Weights of a small transformer language model.
Size: 14 layers, width 256, 4 heads of 64 (1 for keys and values), MLP 1024 GELU, vocabulary 2048, 10.2M parameters.
Training: a variant of Muon for these matrices, 480M tokens, 7322 steps.
MLP neurons of a small language model. Each row is named by its layer, matrix (up: input weights) and neuron, and shows model dimensions 16-111. Each number is 128 + 24 x the weight over its row's rms, rounded and kept within 0 to 255. Numbers have three digits each.
A block is one neuron, or neurons of one layer that tend to fire together. After each block is what it responds to, as a language model described it from the Wikipedia text at the highest values.

L9.up113:166129127146167094127135103118123090127122104105127102109121116126145172104167143099109108085138107143132108108160158131132089103092118106142101188132122175151116148153156109136110106155115182162104125131129124134099109137119159160135182115121118125109106129126151163159167134134163158155
L9.up313:100138147110125084119183105115118141158148108118106140108122111134113124123115141103123131121136156093142120152133114117136141140128129144121163112101118147139097072127164121131132120134105134106123129182129155158136121159108127089134119153143163123128180136137137093139083132126146118120
L9.up383:139172125105134152111136050093105141124099156123132118178103095096135152145145108138136122122149118099104149120109113108098107117110101149156150121095135148127137141162105153142151115116124141144126152150148124161135155115104154113098136137147160117134139174155110157131104147165126132135
L9.up422:112109131121122112150119117131133101131143138130149120108146110140148139118197084150102144151098109181136128122097159183121128126145092118125129145137162142132098110118150150109132150154148157114122118198209097114124107137111111117131143144163131103095167133121110121108135094110083136133
L9.up454:122101155143133095153155121101126131170095082099122146108105103155117138150174108086120108082123131150129155114179140131112153151124141105116107137142130105140113086151119137151157097100102103142168145142106125168134080169143159109157120144126118158114149168124141105124154096114160118140
L9.up891:115117136136104111091087107110110142115191100150132106076113109151099122130103143111088164097118074138097100143125151127117073091155113154128120149113121135149128151112146166129121152130124128105096123129128124128119119128106130128105117103124119132130159180142140113149132136174095082106
L9.up909:158097153124149113116162099155129120122138105161098109106092117169109105102154142146124145148145132118096106135124146093142094117090122105137116150112112136149125098125132133137131120154141111101113125168114113124132096151135124130147152115122130127132133138120108114146098126135074079157
L9.up962:098120145080137137140144118158101130106118099124106140126109152107181102145149125140135167110126157121153122140149144122103134150103114106094134153102136155140119098100113150136175149098108182110078123184119101153128105151138138090131152102123140139113139171119121145101093120131114112129
Responds to: Sentence and paragraph ends

L9.up82:132108120163126127112159108161163126112161096091167089129100121104075103084145134164122107120138120096133107096109132115126119140128105155134116107180133166147117122116118088106113118152134118129148131127135143185104142143134128111146165141153111119168153151190112127122124154125130146128
L9.up132:075180111154130157121132102090117158136137112126132148122100094166135147136117115128141115129179152138094120152106139120117133114163110107137131139138110121112125125137118134118085112141111108108145149147116117127143144110149103142117130174119123124155129149151163122075148142119123105081
L9.up499:156174128075127148120146135183128106113133132145091123124116105102127161137133061151141161127141123140118178124120108156146127120105136127134167151086094143112169121139109148132166146157176118118100134157104169136098116149117125142138130113130112139095135115169143130131144098147112148126
L9.up532:108148124128116175145136142105130126118135149146070111139139125171115147125116119158131144139113137086147112094143112088111118094103128122121129098139129138108100129129154146092159132137099173176176114128155146118095107136132118176107157118128111137113157112092167131105136139112114108114
L9.up567:121109125108096147134095138114111120094128114163113155111102128152133170157148094152107166110115128134163095106129116147092139171147130138108159124118151123130081177129125116106143147138122128097125116139077137135095132124115117086146138125090130098108139163104157170106138097085117149116
L9.up706:114138128113069140108055153128091179136094104123114133074125145126152151136075156120115155145092097108115135183137144166119139129165132108129155129102133129147126120133148124087132133117151116071143117131125124144104178136124134141125143139086137105176110118139182133095111121103168109105
L9.up755:125115100128141118100151149134122119136087144113119126142124130126117135115201094113112104154188106136136162120177146151110123116094133114114152102133154127117139111151109116116135123108139128131139103111093117128110137155130099123170141160116144159095128122143158146145093109134072179109
L9.up996:122129148122108134127138128134141140096139117116095122145156129120115112125103153171131096130080140113089144118114133139155117159093111082097173143104141114145133084100149157112085115122114174096102110135181120118160096093100126087160145170123121109117170113133127102092149127143113164153
Responds to: Narrative coordinating "and"

L9.up41:112126106143104092122131116104124165082089093102132112177148118120157151117103114172113116116109096109103135132105119136090115138073090120094113097145151114139166127123155134147174129130134109125128083163149139122115183125135157131136158125143138164156130156125148137119091139158142108092
L9.up235:111119156141098137113125116099115123136120108113113146096118118089087129117146114106148137097150115141124153126172110137150133146133101145141160141108197113101176162149137127127128134186105165167129140102105151133153112136112159161190118158123118140136120140102138135136111138129140118140
L9.up288:148108100128106117124106133140100117130138134137094102117154138121140160174089137127115118173106128130132170153151133175088154120100117113106149124120115111125115138110151138142059128129135114095111180122130134163125109154111163121133126154176144118138146151131091143136158150088151111143
L9.up491:087132127155127128103138112096081127094086112099112103144131111156094143111153149149130127149142141119125119093148127137094140121167155072075134167129159102157102174130154153107122124112132095194139140085127167142173116144105101180152115155097122087127127110102114174127125175130091127119
L9.up542:190119138142114108111110117139154108153134129124078129101107075125108122194100159150103133129136132110187150160085148172110158138122101110080117161135165118112085137134147131071089151155094099132137136119123151139164135115099142119110127097156168113102111140096049125099130134114102126110
L9.up629:092163127129155081126137057125125142117154120154174111141178103135130144138147101145142113113116107096135152142121103137172133114133123128125152196122173107133108153115141194152129137090089112159131149143159157180112141117143127110184096107110121121139110115152122099142152165108162108109
L9.up754:092114118100118081152149136128088125131121132127141100130116139166139143116148143152162134148128134131106133143126114147143174140138142090118159108133152141156116141127145099085115122139073099127115115132137129131137149113110095122151146094144122070099126134148118168085099107107132126110
L9.up983:126112112160126088165115159093110150144099125154162145122145104162121138128175087124120142137112117130137154131145166105119130168123139125104169156166173115192099115100152133135133108085100099133108127124138127145143120127163106124169121109139126069134095166128126140107145167139124133130
Responds to: Passive participle endings

L3.up427:143135137146155151172093149126132159124130103159131106129136127174112157101102095127141134125124113129133129098160093109126192130116154112124156138144106103111130084134153113082098124127109118151064129132147117075113133154137118141159107129116123115122085143116118118140093123145128133166
L3.up756:151134108143144122114130144148094094138171136155102139128140110178129104149125161170094136121146114175157141152120122145147119153113143119144138098096106149125118142128145079125106130163150146128141113114120122126102167140161131162116165101123163091102141130140137153104143133128084140163
L3.up870:144132123105160135140140176142161090114130120122112144118125090155163166170157148137141129135187105142110112130154141120118152147134155103113108095173158153123144138105121138119119132162130119132110136130155135132127126146111118174142143110138123122107118153128106099116138134127087182110
L3.up946:120139128118138119151141100125113068104140120156129126130151148093141118124121123145127150135137118205074139113130142136090102144084107109126149157125090155093137115150115131124101132090072143152168135180106174150111110127147141150098110092121132120153119144192151118111156149117100144109
Responds to: Mid-word name fragments

L9.up159:119134144162137088128177129128124127108139075138093090137108075117120107120157134116105135133165068106138084122119143071139149150128109110132133124106125138139109105102122112144124122116151099113125141147160123144157114084114146127124120124147141096141120129119119092143081084086145141091
L9.up168:142140153147170114146162089132170141121159128123056108157142105155105114095127144132134110108164120157145121159123151109085128165110160175176159139150177136126100086113107069162130156111119128144141101121174116173148115196106102172121111144121142114114109115153136132134100125119134121114
L9.up179:123139137124101134135145114107164156147137108118083127071118103120143105144137140155153108126113128127126137114144147138157099142102120121173099168176097161097113126136123128163139165130166155158158124125135140121152108180128158132096170173143162111124108123122114213145115113167107167112
L9.up626:136181103109127090139130153089126134145175145122125111091104144130081107091105160126119086106165110142117118116110120102165082118135099181103138129159086127089147145084076119088153082154137172148173104164150115163107107097105143139147107125111121121145103086102154142093137118067093152132
L9.up727:157126140130139126172135157116116118141152126101078162093137108081113128059118112132136131141089113173157084135151187129143141090119122135105119175160080119098138138129151132125136122134144155153143077110122096154120131115104119160109151094129169108155097131129119154138113134118154158111
L9.up728:137119121139146120135143125185140130123127083126117092150170134115123130085160122131099137113106114136128138181160124115136133102108088122167130108138140095077158113142118096133088107116161087117118088165155149167100137059184130142127109077088139128125166125101094137099113136142108092121
L9.up852:105171167162155129106118138133148102135113123116143158082118117125151101103133126146110095124111128133109111155093139096127111115148136145174155131128100126086095110130142146150099143121179122161151114108124092147134095089059138151147190140125095155137123139150135137102106111106120123116
L9.up854:114138163156127100125125161098155173098128079122065120139111122132105131126132128112103113136114112119135095152128139157145144119143095137158109147122136129162110127133156120165119118158112140148158150154180083130104157077145149148084135161145133079138082177127152105079104116110106149112
Responds to: Clause-extending commas

L2.up600:120176143078132076107158136126136115153126099143148111101079101128161147117078151104114150116165135118130109071130144125127138109096105144159110123147161162111104087140146103108100142130123127138113101133126156136165113132131096138114111103083131109138130134188089097092112108114150147178
L2.up865:098124106097163113155158145123120107149158114169128096140100124125104077096110142126128160098089128172124114107140104180135111130078070132117121147118121111100100122170138114083114085118087171080127151134172163117093112104159116134109092138108132123144118133178124081126094123121143179114
Responds to: Early piece of names

L3.up139:114115102150142127138132113126108118130118124138105128109101125136160167128131117127120121113141134161149133145116071147115142142071139113163135128123123123128142123117091124122117134133174102171097126160121134163150111148145157081140107103097118142104136180101116112079109099155154117086
L3.up177:097125131083061148174100109161125161115115097152122117153144094151112134156106146101135141116116134182106107080166123106150112128116116107146126103124135174091181164114195122146099175094164141117092133103148118109161121149124149131160107163124101118101088110124128112104132155129131165122
L3.up367:111155136157115080122155104171111112133136167143146126088140133124156148139136110146140168114101119151107102078155102156092137151133094133117133131123139177107106168148083145130110154159149125136089134082107140147119084137160174090185147131154124091112123148121150104139160108140168105117
L3.up612:111146146125137153096160113154148162101118128127106165132143124134143133137156165155142110195130133105108152121101124107135099129132083102141143129116090117121127153138157142089151148146138120139171182141136136120100089101170143114072074168096120124126126156133154124124152107149151133169
Responds to: Prepositions and S-name pieces

L3.up499:126144132143126186151150140124072122140155073144112116124149097110144171146150087137163118136141133129144143134169106125122093153081133131132157138147143165137134162125097147139124118157125154140134120135153121145128123143119117148082134139107091146150119131145123162173126117068120149156
L3.up792:126123102158098105147089145179118160189159107117112146130152137113165130147191145155179145109146129137134125131103133138125157122113118159140127154156139136131143137096131164111146092108140107107130133135175062161151133177100120121122118124122164134127104175121130125099109126136147122117
L3.up895:157109156175140090106085101092097118157108129100138097094130126124110110135127119160166122142134134104137127151116115126169118132139137128129173145134118105084122128108116138147097117085084158142162115167133159123148182127140134152073105120144127137127133097145069109121139136099110139112
L3.up1018:124075142128165131145131123102179128113118147134108163111148124126105142190125111138134155089125132151147115121114119105097109131142088154126181138168100087111124153104081108130120137128138114180092138139126089155166131134112140153117163137123147115104125130115146132147112086140132143111
Responds to: Infobox and statistics punctuation

L2.up60:136138107105141127152155138108103144147154099109102158192134140110148154133129129140178159144157196129145106083105101145135113156126155152134104173171127142117127126127120081150099119107117130128109151136143108146112160161134113103100146086119104158177134115172155114149118171118140113111
L2.up85:151141117099103130128109129130105127110121125150096155115128097131142130106144079111139107120122135143088130083147129141132118091077159130154142125117125123085096176177169099140128141107161086132165103156090113084152131151154105140129098154106098115110053155117149142147159103111142118120
Responds to: Word fragments after brackets

L2.up50:125107166114109172125110112097140148137122115150154137127121122114174160112119110090087118085123161115165150137140093163172091171119101164175123138175162161123145118098153124053117118133163150110140124105133097097115099178168109131141133170099099165173079161131190157112107097135121155123
L2.up805:122138142107095093122120128096162123134128144119152130107146114142142075089143118096117174171089145152154102116139153132097105152114166103147155121155100107090110090176133112112153120164148137146128155126132119148149146142142092130153115097100149127174122119085160146126149131089103146101
Responds to: Word-internal "r" after a capital

L3.up264:167142124137110119108113151132167153096112138099135154140129113128142147149124113123156119178118122156111125139136138115101141166140117205149124155125141194107114155122105113172160139110167077133089107187115102136183114133158145119113131140139123153122133138142139105156113106151140122160
L3.up329:144123118157152127080078126142094101159082131090103156148091113126141121076160123116147074137167143118142116176104162128122137098102151168110133133166158094118139154142089094088100128131163111124129104119133083166131129136176140132148142126110122129136125128145126146162156128113127150140
L3.up667:147119138181117122145050146134177142135126120131101150133134111108106131123131128098189108130099109141171123205137127127174134111138118188144122174138129165185095125128153134116150101103124143112148129117137100171163151160106143101126117130145127169129099114141122117119143136117153196115
L3.up672:129171111119096152132108133086142128168102129126121166135107122111118170147137144162185123135160186094150099135145161153120154110144176142118169131159143120147119107102113081115096154129135108154177155162139124125116131087125120150145098120149155110166165106125150165180132125125127099146
Responds to: Word-completing suffix pieces

L9.up129:093102117096085160107106086137115131119138110149157123165149135126070111136159132100148168116154113123117124115149105105129124142141128183114127113108154118122089120125128106132131180163161142114131080110147128153134088117131141110124092131118156106126125088091149134119163082114115125185
L9.up199:075172138116099119100137115106145173134127117125145154103127121086156139123130147077136155120121160110152140135146144127096087135117112152154135105103143115158096113128139099144142103168132128134134130171131135092151121129154100124149208150141134139110127129131100084093082119121086133058
L9.up478:113093145106155141092141099135143151114146120106146166124107135119120137154143167107111109116105118106134149121143116139145142157119113117126080136119092123096107060095117124134075152142170133158112157160084170119141160133118140114127151140153121132098086122092120159109095158131125103115
L9.up600:111130153116135130099142171145105126130150126138116125152106101122121155128136150142136088133164108156127137100167128118095096125127127128101133148143122154131120130144172130157164148129164132161137088155149080119188129104137128131130124101092161134134077079158074138102073104112120124124
L9.up632:110152131096142150116118146166126129110142122093144157117095113152138135096148164123119150131154160130107149127112123134145093120096133184163143113080113122137132132106134103168127101157134100154080137142116095105166119173154128143131128111104130099100135122144115120102138135066162064122
L9.up660:133137128090137131107119092110089121088168136137138119081150129173139089112134153095138071170158135105132150121137091122168152133156110127111148113119165105150125134147108097127177153104128117152173112139117119139130139112131127167147085134167097139131125154126096100131113104158120143149
L9.up801:086078152092102145113079148146146074121132165145133157132133119132152166108128170155115095090107103121145157140130145142179116098150139108124141154153108113104085079115126095148109096130111121158134129144152108119154142139148146110126129138133137102082122144097114104121131129165095115091
L9.up885:071150128127119132094112141173112140168143162124134127071140091092129162112172118141155075129100119110146162139148141095147131101140134120126149122124134095148138157094100152109123115116109127180124161105112106103137107133112120093103097153151141146105084093076096130121096100128131126121
Responds to: At and st- word starts

L2.up554:161152111085122135078121076078116118115126112144126125164136141141127155162147158117115104148121080100127100132087137080136161150153140140149140157159103132149116116123140147101080182102119136095148122105121125090118133164082122162148118156135158131128181111113094143102152114164112193132
L2.up603:110174141158156122088137110078142143108115085089102145143138129167132125142153119150131122117122125112121109127172128099124152173143103147136178081128128154130115116106102119102104114148164103130131098121142089122107133137099192115146150151111147136131135107132119154119094113125129155089
Responds to: Mid-word completion pieces

L2.up945:120129110176134077154132148168141131116073096111114114100091137120136155130171177110108113112162106165132158129164144115130107112127137132098107171136116108097165117114169127137114116131169124131190145095105131092122134075152174102119117104148137117121173076134105139102122146171139124142
L2.up978:115143109119126103090135105137173146116131126114142128141108163126130159149097148107138145120134176133148123153127147124099154094070113099156141108111128153104118141084147105099114127146121125161116150148119119146124151156121144127160145080108137083085120094110105122068142189117149174107
Responds to: Word piece after s

L9.up17:138138137122118161154143111169137159159136143122136113126114149155126143122108142158092160141125136161131138135134115053161117127133113111163132138178182083153091148129127109130121097154141105120170118139150096124159115172071159130115119141164124124117090120090102141112144129138128106103
L9.up128:125147112119160156122152132123140144131131132150113138110130098162146131098103145165104108129151164116136095133103110078145110150122158114135175111063131089089098120150103102093132100174109127111163156137086111141174115155135089141115164149103162143127125093114121074162145145108089114159
L9.up347:130147172111144124193141097148093125123147123146103098104134139124148133097117147176105130131107100174126117120166125115127139101126098149127079127105156116115094120136092098118130125163131172140130075139091107123131109156125102117135158148113155125130106112091110121154103109143141120114
L9.up427:128108120133113122137161102093105147117135136218155152124132151121118144105164148134144114154133118138149122137147122087152092154107085172119138116168140158135150118134140106135119138158116111129121156125153084106137139159107146108119100150111107132123116119127146127119113112129118112081
L9.up794:094122151142120155133091168146114158102101151164156145118148127132099119102127096134102112110180142109117131181107114123097150144093134140095146140120104148160116126140114156134126114135115141122123144140135144127152100106142118104146148149138160121135147109124069142151124155124123099120
L9.up951:141138144119150163150138139114114160134159089204129128138152151151082143092098111134115118157147086179126152152104119091093134182095130140117095078149095099120096122150127133092088120151156130104131109154143121149106100143103144144142147117136147113096139147074113165150129137136102163136
L9.up954:096162151081121171109147138109110142097122115158104140125123134110127135088101128171164138125144148150109128165134141094113123154103162165137130090094147155110095120183147123092094137176117158061182150114098112113142128144133094160133148144116168117104106111123083099161111108152134132120
L9.up986:132112128108085109110120147092151159095121156177102099126154090148134161095115169127112136162146123156117121126140134144074128138106149124104146086142119123105084127156130079142139146192139149106149121110149128142159100137082125112152138114132175113097142148098153147126154106098082140188
Responds to: Non-English name pieces

L3.up380:072149111131144128182106130130107170126110116132137117118112135137152118109072147144130104136156151092139150128104133121146133119163100106142143097088147167110121105148129092126147136123147136105144132143141119103121129149114172138131110157129138104151142104126165123078136096083150165100
L3.up407:106125135112138130093089105151132106142208118098121123086090163156142139143109142161117139133135151132175165132136148143181113109130105104123138125105101125107115116171121105169082127173122119107120162150122143114168114106100179112089112125118119154141137124124120145093123142101172131081
L3.up580:133136152149151123123116129131102110100132117142137126117150143163132168147099148167109126109143100115109157143132134138155137097130179129144168097134100130125128109158141103116156133124122174117182103128108189113173172086180143109105103148161134125167128119159192148073128113103157112100
L3.up671:109121102112114131088143087087172141120113079122114118095120170113150155096133155163107132129160159126149198154111110146140128105132147133114144106123089118115101130116101115171148136126142153108136151129113125165142139120126140115105137118098137132151144147113102118106167086119140156135
Responds to: Clause-opening boundary tokens

L3.up48:061140138099097098114118152144145136127148158107131121103105152126161138132112092176146158115160139109159112158087124098125107127102121072098115117087140173105153118102167132086141122102103153093103115147107104122123111144132148127133097136122121120160112136165147141106165118149149139139
L3.up316:129172131105151113104151146161188149126137126105151146106109149157154147105108124122130140144141167157174080110125112123131165128113122123134138099120152136090132130116154151162130120187092151077113153106107093153114137123116175191152164112146122132126115155089076149123140108147098127159
L3.up403:115143142129138152081144125158161106120128146103148146133098129161122123162162132105174148147150148171115123130147109119156101135103134141111130128131120120118153121085154127119158094110092164084134170113108107096126108162097125149131109168108142097155166142147146122109128103110098134142
L3.up548:091133137101128147108147096123142123123158184106156102127138150103161156106125151140147135119185137128093135164104129160141127139142128165144113139104134180143135141132154106174121113133113108101112158153089116123138121100114174181085128178102137119158106135172120167103135098125143163096
Responds to: Sentence-ending periods

L3.up36:115115113151088089134112132113116100085133108127143123158118145133118114132163127198090119126104140145109118152154129136138112142168112119126085124125152112153150100118157160085124122108123116158152131177065123117138159091122116109123114134109128110155096108134123113112129163137145106060
L3.up110:122135107169165138132093193143136103092115126121116130137142132123155152148074107170129146141172126123142131139142137110094116147142113116184155158130167114144166086070119171109143138174144096133126109116094169120173175125158132142156129091136085087128110130107075130155125138133104125142
L3.up289:133125128189121113183124149141131148074110128126122170151106188102149169159146154128159130094108134143119142146130143079095119134127139118112171132149114158091137110143134148093123169138122128168104113128133138145120178091125129152123136117108119139164127148154095156110114137139117081106
L3.up748:150135131167094121123104125127134149114196176126151146155138148191140120130129136145105113142116105148138129146131172119178141148163122140139130140147171157125114142146084106114109130136122104105180177156141133128135141135122122092135129126104142096210145090117119183103143121124110137135
Responds to: Word-final suffix completion

L9.up76:121132143073137097121139085092096124180134145135109148140148121083160104113121135131154131120151107124130104126144131119093125122138083169087096149137141139139154115098133126141101107109098167152113129128127132125106108107103142105106147137104173089116110114119141150173133089143166106171
L9.up164:162157096112111086127157136123102163147133122125149135133152073110140126146150073154114137154143063140104104134133099110137149127101110136139095130158095152150132139122112175101111120134123141130141136123122106144136125132113161175141138134123171109095147139105146099091153116160104103142
L9.up237:110131095143132143115117150113146196101152150104125120079165115112124110087166145148099126101165125149143109108085106138133123129094107103116159115173115151151126128097111132143121077100114166138115110151116118159156162115114154149108096150144160133165111100134127124126132141171168138167
L9.up658:121145159111103143142134087129128151118125087162090152103159137126130098109113111141104111114125146120095097167128122128115127098133094131138153159160105095148122114116114090135154121161124141104149137126152144140203166079057135108070152122149195140129093137094141125133116116123093118124
L9.up775:079152122143111118142147128164120181114140145111135145144176109159129145106108116100114099120120090126076099121144129107095168092123128190126122135162125149150123162157124119131102108114088149110137130096115117175149148117108101144141148106144149121096173112116118146068156132154120119123
L9.up808:093126131114135150118117142116130142125134087128135146158132100082160081128039148120132145082121151145074144145113121141090127083105153151169141157130139158121139165152142150125094152145115141154096116167101138120137127134101097115150113159153154163123155096159139127137129115141129138121
L9.up813:145136111133157145095163132098145110091177132094161170074133125148147171166094152115156145106151105133114127147145156150117131111091161139128105145147159182138154140125117145141149101119108097145121122096132105156125156089116105123146122096138118129128121143147093150156140147160114107120
L9.up948:094149131110144116104126175151126161079163114148132151113115134126115078092070117155153132131173115119134140129092169125106148148104096131093130150109107092119095122173163146166118127119144140140118146161172153166148124142116135109121148151134224121152133138131100153117104128148100118092
Responds to: Word-initial "p" fragment

L2.up213:135119120133112148134139142102121145125105138137136120151157133145143175154142160122139156153158127121124155134156164088139113152095148100153074139076162139086134139106126131130136101138137100097146189137128082124142129081101128144090115139162112160145141147099108128128105143180130158115
L2.up565:125149145149134144132115154122131135129169113152104106145152158126127168107129150093149144096150124122153141152134159135137136152142124145157189117150146143127136124137131131113120123116150099144121140146141124130099095141123128119144118177144154128144095125186089091079165141108106133111
Responds to: Word-completing suffix tokens

L9.up85:107109153120100118138111099168106147114135158099135117129156137136170141149147116115111141139132193113127162172111170094142130112101163122141161102118160158156124152117130089171131147144140148145090130118132138098137135085160088137106129107154144098133123075133151196101093084121170124094
L9.up432:107102143115159140184125108162119140173109153139123121137142164148134093130090135164108091125127114165114134097113119128098161125126183134102110172141157119100131157106127109162120110130150134087106147113170108098144114135142152103181126126110116142144121086115136148130137140139134133117
L9.up583:147160128180123112146118125126108168100131123129125121129122131089134147122133137141088098090186123152177116141100114052143097080100080146154158084137119136136114161165110103117169140133099120146117147094162135140126157117129139135082134161142131173157108131131101143156145110160114157104
L9.up708:144156117144117134113115125170102111098117114138167086179085127145104156125153101114142133119133131076126141127101116139126088116105115097125118097139157147105123124111160101111173114138099160116173137131071129130138134117122087074149162133126094100168145108138157144175116133167135106121
L9.up771:118145084107119095144101127146149168088173119114135131160132103124098117129161142132145131140191143138141122154139124121151132147118156155111131112124116157069125102120149112136124096113105115157137135096096127124114108095118149146080114142176152141104093152151157200152157147170139158135
L9.up855:107156113098114096108101093126118129144150107126140132146068168160121105126163140113113078151146121127137113148147120133130112115100104098096142109152117148127140159126152089130164111156117149111098149126122123130154132161146144108196150092120107113120145112117131152153106136133165112162
L9.up878:117175125140123110117114084110117110129126138110144100128162103115191105112097106142114119153104092102127118127149152132167111081118135172091121189139122118142096132140159104179112152097158121176155155108135123153130108111123164164126179152147141114106151119147088122127130102176100085129
L9.up931:128143138129112120128117156134190113151116112122121105108169089134117155148148124097117139116144102126125112136141165106166120125130114134138125132142113144149114132133123149146119076123129164138153149112136071135121162147122151158106157157154106124086109109110098172154157145128146078110
Responds to: Compass directions in locations

L9.up327:137115151129139145084132098123131183120117155109085120123125118114128106102139142155192149113112132131163164109109147121102101146103102119106152113116095129133127145110100137148088168165131177153135150152087128183133144132084147120080128120119106128111133140139130174171149130163164097115
L9.up405:158178090146101152167126099120101123138126140081107116095132081164128126147157121111118144139145115159139114122127173105121127168124106131120132109150130091135119166111129132155129148127114135156150113146099100150150154157140153113156165116120148162139108088109100147116129103131134097106
L9.up457:150102121150170157107116116067154145094095106132085088085128096136103139117125138134135115124120143140120166119137142139150135108139130126123092140111165137119142172101133118130090125143104125144091136172106127127112085128138134135127172142167155179101135153125113131123156157128107110154
L9.up489:139127105125130134123119111132157147174097102154131080077100072106122128112112148125131086153148148116157105146085182150129148128102139124176118160142121105109114151087122139167103126135123186114102127119135157155134122154059148118181138137105160140092115170122091148129130101182118183138
L9.up587:121118143152114077157185099143135145127126117122140127121138113141146125129131140137142119140117156109129131137180127114129167122100169114161140082128158112132121117153163129165125126159130126149121127134134143155155107125122147185092118140107138082141113118059166153103117123153138157184
L9.up662:158159098118142134111157133102159153155094121152109121127176117123102111173140125074170125133148143105159147117139120115097084143131100077145116129132157154137112094115120159113082115119176171128136142151132137127162145145112130131141109126095077134120132120157160159132118108131116166163
L9.up698:134119150120150139167144138127175155132126096140142170107119108149131134138128113145142121129141162139090153135143127105189066159154152111172110154102131076105149084120078091135089123088140135130165147117121108120115143154127148136103156135132132160102122139112118134140117093148123124095
L9.up915:154084164116121122177146121185112142105126128161142141123127113151082154130126105144101172151117079148153125112104117145141156139152140079130122152137090123143104077114068137148129143111112109170176129117132107133121127118099107155151102111139112118118155102137144150165135150162105130161
Responds to: Numeric/infobox value fragments

L2.up81:125146181119132094144131077131144118086082131149100111126099112101108131147101145128112162122095120129101160108148122143101153098141151166154139143142112135090113151145136135164136139130084151120113105136129127141123122150154105113136157091115109134086123090094125147119174118136138096089
L2.up562:127132109176110142135117123136126138116111139156090131149090123097152129137136192138146107195126097117124143115076142073103140154146137144135153164133138138106104118165081106094145138101091101110130141143131119141161136127105091126102095150146139127132110164080138141107114136159138136121
Responds to: Second piece after W/E

L2.up625:120117113103119099129125166141097086069156145087125151130148104130144111094127116126143165116134133127106096144116157059110147108109088145143149142121141130162115071122150139099138133116127116193104131122127108074127131147131139142164161115170143101106089144116111128070134107140140095139
L2.up930:073166117113115123110144121126149116148107169145075113153105135156166090109135148150104137126152115120130128159140129134121133098126146092088113138140118122117127144119111133141159151067084118141097127125164117143088097165123133142113151110148154109118131132107106127070140119162150089159
Responds to: Segment boundary marks

L2.up411:175165147146141130128151135123153117119118101113094155127112126095086112112115132181136083110132116126169132090177096135111112135158125133112180133158123134111159103155124131135100083068119130105138152152123138145175097120097112133134101137133124143105104118144091139102152091114136129137
L2.up728:135114138155134138111156114132147156104137124157129101147043139120140093088155168128102177137127159143129115144147156141163133149128130143100117117184115100147115130121141167113130104142127164106137138100140130080164093103104128105144120064139153139129141103111100164124145161119110113141
Responds to: Year final digits

L3.up14:121159171131120133119142118122138140106130113122105089108169133132123149117149123147129107118161140121137112174086167111146132117138121140121119160118141122161185093113163136162140116110104137116074156128138136102124131126134136120138126124161129083114128127124120111108091138110117167140
L3.up90:136129146143123143128131140164137118121127146119106132175134145173141121153167162137111106136162135125116111143115135146132113141112090139132103092112124103120103121162106150181159127151135129125144156150139102138148129104111152112140099117113180065158128095113136102128111163129088117196
L3.up158:089088165128181134141129141149139182111144154144146142113115127109161119113119134154152134126161121109135098153127152074174131112164118136121137136134108111151157109101180165123173168142146101151106135143139123082112145136110120131139152138138125114104112116158095133114084123147095152119
L3.up196:095110153101094141122165119137144154085138128164084121131145170163095152163116130129079100104125135136120127107138117165124119113124095122119148093182149115141113153151131138124142102129134117131159123159171114110132094129122117147105126128133152118143097158109183151136107155144125076077
Responds to: Item-ending punctuation